Part of a small language model's weights: width 320.
MLP neurons of a small language model. Each row is named by its layer, matrix (down: output weights) and neuron, and shows model dimensions 32-127. Each number is 50 + 12 x the weight over its row's rms, rounded and kept within 0 to 99. A neuron's up and down rows have the sign that makes its largest values positive.
A block is one neuron, or neurons of one layer that tend to fire together. After each block is what it responds to, as a language model described it from the Wikipedia text at the highest values.

L5.down251:48 60 51 48 46 72 28 43 40 34 49 38 38 38 54 32 62 41 55 49 67 57 52 48 26 59 60 49 45 56 52 54 46 60 65 65 46 40 51 69 37 69 44 34 42 30 49 49 43 62 36 45 39 64 43 46 52 26 51 53 60 60 43 32 49 57 24 64 62 30 65 51 48 66 53 54 27 37 42 26 65 54 43 42 66 47 65 32 55 62 74 40 45 49 64 29
L5.down261:58 43 42 40 59 35 53 55 62 51 70 62 37 16 61 41 45 49 38 45 45 34 56 39 61 40 51 49 40 54 72 59 46 49 34 58 39 48 32 70 55 55 44 60 64 50 50 55 53 51 51 34 57 60 37 49 71 42 52 45 54 61 55 45 59 34 34 81 50 61 48 55 44 76 59 44 30 36 73 47 54 55 43 46 36 47 54 43 54 78 48 61 46 53 66 33
L5.down667:29 41 34 42 58 35 49 52 47 46 46 63 41 37 57 58 51 55 57 34 56 58 42 23 73 51 56 50 43 57 54 33 82 65 32 81 55 38 59 30 60 42 51 51 49 52 41 70 48 57 45 57 49 24 40 52 53 55 55 43 35 67 46 51 42 48 67 56 59 57 43 58 51 59 56 41 50 33 49 39 38 46 46 33 45 61 39 57 52 52 49 63 47 60 51 56
L5.down755:63 59 43 57 34 29 49 33 65 51 58 53 50 50 46 51 44 53 49 38 59 69 32 80 50 44 26 49 48 40 37 33 46 47 75 35 51 54 60 63 70 42 47 30 37 50 66 48 59 50 30 65 47 49 42 40 43 48 40 40 59 51 52 55 36 34 37 47 41 51 62 57 46 46 70 45 47 58 44 55 42 64 30 47 25 50 47 39 37 58 45 49 45 46 58 55
Responds to: Approximators before quantities. Words just before a number or date, mostly about/around meaning approximately, plus of, from, at least, as early as.

L5.down392:61 39 68 48 37 61 45 58 44 50 41 54 85 31 70 39 58 48 48 41 59 46 33 46 45 43 44 53 41 53 54 62 60 60 54 36 22 45 58 35 50 69 32 24 46 44 38 61 39 31 51 45 65 43 27 52 46 56 35 43 27 51 44 44 32 50 56 58 52 50 38 51 59 47 52 38 50 40 54 54 24 64 51 41 43 69 71 45 46 38 68 51 52 46 64 51
L5.down429:54 57 57 39 23 39 50 26 63 62 45 51 74 32 24 46 59 29 55 44 21 44 49 35 45 60 29 56 55 43 60 39 29 42 61 41 53 53 38 50 80 51 48 64 53 56 42 64 33 26 43 47 38 67 52 59 51 51 52 60 65 64 42 50 63 38 50 48 53 63 45 41 51 57 64 42 43 56 67 55 48 74 56 40 56 52 44 53 44 52 56 62 36 53 65 45
L5.down832:51 50 42 52 41 34 44 59 58 39 52 47 35 62 51 42 68 31 39 35 32 32 53 73 71 46 58 51 42 57 34 39 42 43 60 55 52 60 41 62 40 49 41 28 33 49 45 37 53 34 83 37 64 57 25 45 41 51 43 38 63 42 08 50 68 43 67 52 59 46 46 32 55 41 46 43 41 45 35 50 53 58 52 57 61 62 47 66 38 60 52 69 41 43 45 41
L5.down897:26 48 63 48 42 61 56 63 22 59 50 39 49 43 53 56 63 38 55 47 48 48 53 51 45 40 51 47 41 46 64 50 42 55 52 45 51 44 37 54 65 35 64 32 55 46 44 49 46 27 60 43 39 37 50 38 51 53 77 35 50 68 27 63 54 58 54 56 43 57 55 23 35 51 44 54 62 27 65 41 45 54 51 45 51 46 61 65 50 44 52 64 34 37 63 69
Responds to: Copulas and clause openers. Copular or change-of-state verbs after a subject (was, became, be, feel), plus clause-opening subordinators like though, when, once, while, as.

L2.down677:64 49 55 42 51 49 41 42 70 47 37 39 64 55 42 59 47 49 51 41 65 42 33 55 49 43 26 61 70 53 53 43 48 67 70 47 38 48 50 52 54 49 40 63 68 39 60 48 39 53 40 38 67 60 54 54 41 63 56 38 49 57 54 55 67 48 56 46 42 73 33 53 55 62 58 61 41 51 44 68 36 37 71 66 53 60 39 30 40 56 36 63 45 54 71 59
L2.down870:46 54 39 44 52 43 40 33 46 49 49 34 65 35 29 59 48 46 57 60 56 60 45 42 44 44 49 45 70 47 73 66 55 67 61 43 62 51 57 48 46 43 37 68 45 56 53 54 40 23 63 47 25 45 54 41 35 67 52 70 57 41 41 53 60 34 63 41 68 28 47 60 42 48 50 40 43 71 53 35 43 45 45 53 53 53 44 48 64 59 49 48 48 46 44 70
Responds to: Title-closing equals sign. Closing = of article title lines, mostly footballer and sports pages, plus infobox labels like Senior career and sports/career words such as managed, bronze.

L2.down8:58 38 57 52 43 49 24 57 70 67 46 55 50 44 47 49 58 35 47 48 49 54 61 43 79 47 56 38 46 34 41 67 49 30 47 35 63 43 32 66 64 29 60 44 57 41 43 61 41 41 40 44 58 40 44 34 46 50 42 44 47 45 16 32 79 47 46 54 58 26 50 56 57 40 66 58 44 58 47 43 32 62 48 48 55 37 53 42 52 46 52 41 23 45 53 00
L2.down314:80 45 66 41 67 58 40 54 28 46 52 46 71 32 51 50 68 59 41 58 46 47 47 33 56 30 65 46 50 63 48 33 63 40 59 09 44 46 42 38 54 34 64 49 70 60 48 39 60 46 40 48 33 39 48 41 50 35 45 43 61 38 16 14 66 38 50 59 50 28 72 53 43 52 65 77 64 37 35 46 39 66 46 62 59 56 63 52 64 56 41 50 34 49 58 20
Responds to: Under/over prefixes and prepositions. Fires on under, over, un, counter, anti used as a prefix or as a preposition starting a phrase, e.g. undergoing, overhauled, unveils, under King Edward.

L10.down57:36 27 63 38 66 55 48 52 60 60 50 35 67 69 81 46 53 55 70 55 47 46 60 65 69 46 35 53 33 57 30 53 51 59 53 24 69 70 46 56 50 39 57 62 40 55 53 78 38 54 35 67 44 56 61 51 42 57 39 56 49 56 14 56 46 46 50 48 64 55 34 36 59 43 60 41 59 13 42 53 59 54 60 50 51 52 61 58 44 42 53 68 59 49 46 45
L10.down154:39 43 48 48 49 56 31 71 59 66 52 68 57 49 59 46 47 50 50 49 49 47 56 63 33 37 53 33 58 46 37 43 54 70 55 51 54 78 28 56 55 47 43 60 45 36 56 55 34 24 77 54 30 65 40 70 55 52 40 53 43 52 53 42 79 48 65 40 48 50 55 51 38 49 48 56 47 37 56 40 54 60 46 63 47 67 43 47 43 38 56 47 37 69 31 47
L10.down362:73 38 69 65 59 36 25 29 61 50 53 68 39 56 67 48 35 61 45 42 42 45 65 44 47 34 25 62 64 32 53 65 34 66 66 45 61 46 47 33 67 31 61 51 34 46 56 57 40 54 61 55 54 59 65 50 62 37 56 57 52 63 26 62 33 59 50 55 47 67 22 46 53 63 50 29 44 46 52 35 59 45 47 42 38 54 53 61 45 54 76 38 51 37 64 48
L10.down470:47 53 53 57 43 43 54 11 39 60 51 45 64 44 70 38 50 60 47 78 36 35 49 49 38 47 27 26 54 41 54 46 53 44 44 44 62 47 66 52 40 40 40 49 45 68 26 55 62 57 61 40 38 56 66 42 58 59 35 47 55 37 50 52 41 48 41 56 55 30 48 71 48 69 55 55 52 58 39 43 37 52 42 25 66 48 53 40 42 35 52 61 64 39 52 69
L10.down627:37 60 36 45 25 53 27 66 22 56 52 60 78 40 64 69 67 56 43 52 59 53 67 50 56 26 63 41 56 46 44 57 41 49 65 54 36 37 62 43 28 43 62 55 28 49 52 48 50 63 59 28 51 51 60 47 61 67 42 60 37 38 83 65 48 61 53 59 39 57 48 32 29 47 46 48 37 52 48 34 49 60 42 55 59 64 47 45 48 66 72 44 48 45 54 44
L10.down749:56 35 59 54 75 45 48 55 36 50 55 45 59 32 55 47 68 35 46 56 40 55 52 21 37 42 38 13 59 60 51 44 42 43 75 54 56 62 71 59 60 45 51 62 63 55 43 53 51 57 42 48 41 55 50 34 23 66 34 67 62 71 25 47 63 39 25 59 42 49 49 40 67 31 68 36 35 51 52 40 39 51 51 61 51 60 45 25 48 46 39 51 31 64 54 26
L10.down872:53 54 72 50 41 32 45 20 41 62 49 50 38 41 48 52 74 39 58 72 56 45 44 47 75 48 69 67 62 56 36 57 48 16 58 48 39 60 62 44 24 45 66 46 67 33 48 42 69 53 48 67 53 58 50 39 40 49 51 45 48 70 27 63 52 57 64 60 63 54 51 70 60 42 51 44 50 27 45 51 57 27 52 32 53 57 54 52 58 59 38 58 38 53 69 32
L10.down891:41 64 61 72 40 36 41 35 59 76 55 51 47 35 63 44 50 18 50 44 45 57 32 70 38 61 47 50 45 41 49 39 64 59 58 54 42 51 46 65 35 43 45 65 42 62 55 73 50 87 59 60 29 66 40 61 41 58 46 55 36 37 36 58 71 58 57 51 37 50 28 44 36 48 76 37 53 76 50 28 63 49 37 49 48 77 52 55 43 69 42 48 36 34 44 30
Responds to: Heading closing markers. Closing = or === of a wiki-style title or section heading, mostly new-article titles after an infobox (= Sally Keeble =), plus table pipes and prefixes like un-, tri-.

L2.down787:58 57 58 59 60 42 57 66 45 67 40 58 41 49 55 60 63 62 44 50 34 40 44 56 58 50 43 58 52 59 34 44 38 32 57 62 44 58 36 62 40 40 38 31 50 53 40 32 70 63 42 63 39 41 32 57 51 60 47 40 36 64 35 50 63 51 45 51 55 55 68 28 58 56 77 26 46 48 80 39 51 58 41 40 54 44 31 54 60 26 31 44 68 45 50 94
L2.down822:69 69 49 31 54 83 58 37 37 57 43 58 47 42 46 45 63 46 46 31 20 38 34 78 45 59 57 62 61 37 60 64 38 51 37 33 57 40 63 38 62 77 41 46 33 55 73 52 63 50 51 60 44 68 36 62 50 48 49 39 49 80 45 42 21 50 40 44 53 48 65 60 71 37 65 55 24 67 59 41 33 41 71 54 32 51 43 62 39 47 47 44 74 64 71 60
Responds to: Word-initial prefix pieces. Word-start pieces, mostly the prefix re/Re (re-verted, re-captured, re-lieved, re-inforcements), plus up, com, ex, Em, fa, fre that begin longer words.

L5.down0:38 33 60 48 30 40 62 55 43 42 57 35 56 14 53 59 46 38 60 50 34 62 58 37 25 50 78 61 64 39 60 49 36 48 35 67 40 48 60 50 56 54 56 50 59 42 57 58 54 56 57 38 55 67 28 58 49 71 54 48 57 38 22 62 58 48 54 46 35 68 46 40 38 36 42 47 58 48 58 71 47 44 34 42 23 62 91 73 49 38 60 59 56 57 52 42
L5.down165:47 50 58 61 46 31 69 57 45 51 59 54 50 54 33 59 67 50 38 40 38 57 70 36 55 52 27 51 56 47 37 43 57 63 68 54 41 53 84 56 44 65 57 44 56 68 41 66 56 72 26 66 58 55 43 59 62 48 71 63 52 41 30 46 42 57 64 67 65 60 55 65 37 53 61 64 43 55 51 46 40 57 47 63 66 48 58 25 43 50 45 78 53 41 66 37
L5.down909:49 53 64 49 49 51 42 68 55 43 51 41 39 59 37 44 67 40 35 41 64 61 51 33 40 44 68 38 53 53 53 55 37 46 49 60 60 63 60 58 39 61 60 50 65 52 64 61 49 43 49 46 54 55 30 70 56 38 60 53 35 50 33 62 46 46 45 40 73 50 47 64 35 68 64 62 54 64 48 45 41 58 45 50 64 59 59 53 43 45 56 66 51 50 61 09
L5.down939:37 56 43 59 36 41 44 36 84 72 35 44 61 44 50 65 74 59 33 39 42 34 34 30 57 47 45 65 50 52 44 50 28 56 45 61 57 69 59 39 66 56 54 47 49 56 65 59 49 49 74 61 61 46 38 44 54 63 43 48 62 60 03 41 52 76 55 25 57 32 40 41 51 51 63 63 33 46 47 59 39 51 28 65 47 48 49 23 34 34 70 43 60 56 46 50
Responds to: Wiki section-heading closers. Closing == or === markers ending a Wikipedia section heading, as in ==Description==, == History ==, ===Scoring===; weakly, random mid-word pieces.

L10.down5:61 70 65 70 55 65 74 46 67 65 43 45 59 62 63 44 48 42 51 55 52 52 64 33 49 57 45 61 37 63 41 43 69 65 55 42 51 56 52 44 70 46 44 58 45 56 49 44 36 34 58 60 51 48 31 58 50 43 66 63 44 43 70 52 52 46 65 80 46 38 45 50 42 65 50 71 35 41 58 50 46 48 35 48 55 43 36 60 33 47 60 68 46 58 42 73
L10.down25:37 55 34 42 46 32 35 38 59 56 44 53 52 75 56 46 34 62 64 45 52 33 38 39 50 57 54 40 43 57 60 57 37 41 32 56 39 53 46 60 56 50 32 43 51 39 36 50 41 67 62 63 62 59 61 16 44 26 47 46 54 45 49 49 43 45 51 50 56 43 41 45 59 46 45 32 66 48 18 87 33 65 34 64 34 39 38 56 40 62 63 33 44 33 38 24
L10.down70:45 40 44 42 51 56 58 49 42 59 55 40 53 46 39 43 51 47 57 62 46 40 44 29 44 36 46 50 40 61 41 38 43 50 65 40 52 49 72 52 50 37 60 16 61 51 62 58 74 51 46 49 45 52 58 63 56 53 31 40 49 55 37 41 31 61 36 50 69 51 58 71 64 48 46 39 26 62 59 64 61 56 09 43 54 38 51 43 42 56 45 57 62 67 68 39
L10.down145:37 36 63 44 60 44 41 51 27 54 58 42 49 84 57 44 46 62 57 45 63 35 42 51 58 49 54 27 48 56 57 68 22 58 46 33 65 50 52 54 49 20 52 45 51 37 41 59 52 45 55 58 55 36 43 33 41 52 51 53 60 52 34 48 24 62 41 30 57 34 53 55 44 38 50 24 11 43 40 51 44 53 38 49 52 20 53 58 62 48 72 49 51 56 70 50
L10.down255:66 60 48 52 46 37 42 51 28 65 39 63 58 26 40 61 42 66 50 56 44 61 53 51 23 59 68 65 68 54 54 42 59 41 68 45 44 42 50 58 60 62 43 45 38 56 42 45 67 46 42 56 43 48 53 60 34 47 33 52 47 62 48 38 37 77 57 41 36 49 76 42 68 78 62 35 24 52 46 47 54 63 49 46 58 42 52 30 46 29 54 49 49 30 71 11
L10.down593:48 63 43 44 51 54 40 31 43 59 46 40 61 35 63 53 48 46 56 54 49 50 47 26 67 38 50 45 45 50 51 54 66 61 51 51 61 69 40 42 54 51 36 33 46 48 53 54 54 54 57 58 47 41 44 46 46 51 39 41 62 34 30 59 54 54 41 53 44 52 42 49 56 56 39 56 46 48 59 31 51 77 29 66 37 47 76 37 70 41 45 50 43 67 31 47
L10.down630:56 44 53 54 46 53 55 34 27 57 34 47 48 56 56 48 35 47 36 42 79 54 45 26 42 53 51 73 41 56 45 66 66 62 61 37 48 39 42 45 41 29 38 54 40 53 67 39 43 37 49 61 58 40 55 56 56 53 40 38 38 21 70 45 83 63 41 69 41 39 38 45 57 68 58 43 47 51 48 30 52 71 51 43 57 57 88 45 40 58 49 36 42 42 49 51
L10.down655:31 48 45 33 60 24 35 50 51 43 64 55 38 60 44 34 71 57 60 31 42 37 66 53 65 43 48 43 58 48 32 45 46 55 56 53 54 55 33 47 44 54 59 53 61 56 71 34 34 61 29 40 61 42 47 50 55 52 62 41 41 47 90 72 58 53 44 68 31 67 29 41 71 28 34 43 42 48 50 42 51 41 45 57 59 43 36 53 46 68 63 54 43 59 50 64
Responds to: Starts of compound words. Word-initial pieces and openers of set phrases whose continuation is predictable: prefixes inter-, con-, de-, re- (internet, intercity, constrict), and "the"/US/UK opening Billboard or Singles chart names.

L2.down20:48 72 63 53 40 38 39 51 37 44 44 57 64 32 49 57 54 53 48 47 63 37 46 30 34 46 40 52 66 35 37 54 46 51 34 61 49 54 35 46 34 49 33 38 60 37 48 45 54 59 44 63 52 62 33 47 57 38 35 42 46 64 50 64 39 52 44 56 38 46 37 28 52 38 55 52 60 64 60 48 72 51 21 42 43 29 41 59 56 44 39 44 56 61 53 41
L2.down806:47 40 55 41 59 38 38 51 46 57 27 41 48 51 43 55 59 62 62 53 48 62 54 40 51 59 43 57 66 53 55 59 45 64 58 49 55 58 40 56 40 50 75 40 56 63 49 49 71 53 49 62 32 53 46 42 57 58 68 57 44 54 43 47 62 52 46 39 40 43 66 34 51 43 36 40 44 26 56 77 56 59 55 37 26 45 47 50 57 55 49 42 46 59 61 80
Responds to: Capitalized name-part words. Capitalized words opening or continuing a proper name or fixed phrase, especially in chart tables and music articles, e.g. US Billboard, Peak position, World War, Massachusetts House.

L10.down81:58 60 54 39 71 60 34 77 46 51 52 33 61 29 58 46 69 64 29 49 59 47 49 42 52 40 72 57 30 65 51 52 48 27 70 76 50 36 28 29 70 41 54 76 49 45 38 70 59 55 56 53 62 38 60 66 43 54 56 60 60 67 55 33 38 35 45 39 54 40 65 37 55 31 57 59 63 49 55 49 30 62 69 42 52 47 48 52 51 14 75 65 29 40 54 46
L10.down138:47 44 54 27 44 46 32 50 36 57 45 65 59 83 45 59 52 49 60 63 44 31 60 64 56 67 44 59 56 58 61 42 62 54 55 49 56 41 66 44 52 24 61 77 60 60 53 42 44 51 51 36 44 46 57 54 38 58 35 63 58 57 46 47 43 54 61 55 62 39 45 47 52 56 59 30 61 49 79 44 49 62 48 48 39 61 42 56 53 44 36 87 46 66 53 25
L10.down435:54 75 53 56 37 82 60 52 42 47 26 53 41 33 53 41 45 43 56 61 45 34 58 41 48 67 41 60 59 46 54 54 56 66 53 58 27 50 42 54 41 40 62 37 45 31 53 53 42 61 48 27 45 46 69 54 47 69 52 41 58 76 55 21 31 72 45 63 36 62 38 53 39 32 36 32 59 35 59 34 47 48 52 33 36 58 27 42 66 53 31 61 40 58 63 32
L10.down599:57 23 42 39 42 38 60 49 56 52 57 60 54 77 54 47 41 34 52 19 43 48 49 64 58 57 74 76 61 76 26 49 55 43 44 47 52 48 78 44 67 39 56 42 44 41 45 60 52 43 44 38 49 48 55 48 46 56 51 40 44 57 43 69 74 33 43 50 48 34 52 25 67 51 27 48 45 70 54 51 49 64 60 55 46 75 32 70 50 62 52 49 53 33 33 72
L10.down620:59 47 76 39 53 68 38 69 68 62 58 56 52 71 46 56 45 47 55 70 64 38 50 22 58 32 43 40 59 09 66 61 41 50 51 63 61 82 52 43 51 50 52 52 53 44 33 39 51 52 46 47 62 27 51 57 49 52 36 61 37 79 47 50 52 37 37 55 74 47 59 32 62 48 56 39 39 34 45 31 39 53 42 52 67 53 70 42 34 42 64 38 59 45 68 48
L10.down666:52 50 45 57 65 45 64 69 47 60 32 36 47 55 47 60 53 87 50 51 55 45 68 15 57 65 39 38 38 76 39 41 42 39 44 58 52 44 79 54 42 50 32 48 47 48 73 53 65 51 37 71 57 61 63 52 52 28 47 56 63 61 62 42 66 55 48 55 45 53 63 36 49 61 52 47 34 54 53 34 51 69 38 59 48 56 35 50 51 55 49 50 52 51 39 58
L10.down692:55 47 60 54 68 38 62 41 44 55 50 35 52 08 50 54 56 53 32 56 26 57 59 65 61 36 64 62 43 51 52 54 50 38 43 44 66 47 38 50 45 63 45 56 64 39 37 59 46 58 57 37 55 44 28 52 29 34 48 44 50 49 51 59 64 48 43 58 59 31 58 41 61 45 54 70 29 28 42 35 16 48 46 58 67 56 64 54 59 48 40 31 49 43 62 85
L10.down913:75 36 54 36 59 42 47 51 54 76 71 40 31 69 34 48 36 29 69 47 40 20 51 38 65 31 47 51 61 38 71 44 53 47 57 53 71 33 48 43 53 63 47 35 36 45 57 42 65 51 47 53 58 34 59 61 37 65 54 51 60 46 26 48 57 38 45 69 49 28 53 50 47 77 32 41 42 32 31 51 42 46 63 39 37 74 42 57 43 75 45 73 65 41 42 48
Responds to: Verb-initial "re" prefix. Word-start pieces beginning a verb right after a subject in narrative text, mostly re- (re|joined, re|verted, re|plied), also co- and he.

L5.down51:65 31 61 48 42 44 42 49 57 73 14 37 47 29 45 51 50 52 47 47 51 40 49 52 42 66 52 37 52 59 50 32 58 53 69 41 65 62 73 59 25 52 49 66 53 75 47 51 42 56 58 58 69 41 32 59 48 46 56 40 49 32 49 47 60 58 56 61 60 48 49 50 66 35 44 36 49 31 45 35 74 19 39 40 50 50 49 69 54 34 60 50 70 71 56 35
L5.down258:44 68 62 56 56 57 47 69 63 45 76 55 66 54 54 39 55 49 50 62 52 28 42 51 47 56 33 60 40 72 37 34 45 29 37 47 50 62 34 66 53 51 58 68 60 45 42 57 57 42 65 58 34 26 47 50 61 43 49 62 56 56 36 61 56 58 37 31 56 37 60 44 48 50 50 56 65 64 46 50 43 48 59 54 58 36 52 52 55 72 46 38 70 50 40 27
L5.down315:30 30 63 43 51 66 65 56 54 59 46 49 38 27 55 38 66 41 46 50 50 45 71 52 52 74 37 63 56 67 76 57 26 57 60 50 50 67 50 65 62 53 42 45 49 46 34 47 33 63 23 49 54 49 46 61 44 55 44 46 42 34 41 51 55 58 67 52 53 48 27 31 90 33 54 44 46 20 38 66 55 58 26 37 41 55 53 49 72 54 42 40 56 60 53 57
L5.down546:73 35 61 51 55 61 46 48 58 14 31 68 71 63 35 53 49 29 49 35 42 27 68 54 47 63 46 36 31 66 38 52 40 52 52 69 51 38 29 44 58 29 31 54 18 53 31 51 54 51 61 53 37 46 45 56 31 53 29 58 69 62 22 46 50 54 56 63 33 38 38 61 52 48 49 44 45 49 61 46 41 60 67 48 53 39 71 56 39 51 60 53 54 43 43 35
Responds to: Ordinal suffixes and U.S. Ordinal suffixes after numbers in unit or body names (501st, 63rd, 32nd meeting), the period in U.S., and States after United; also scattered mid-word fragments.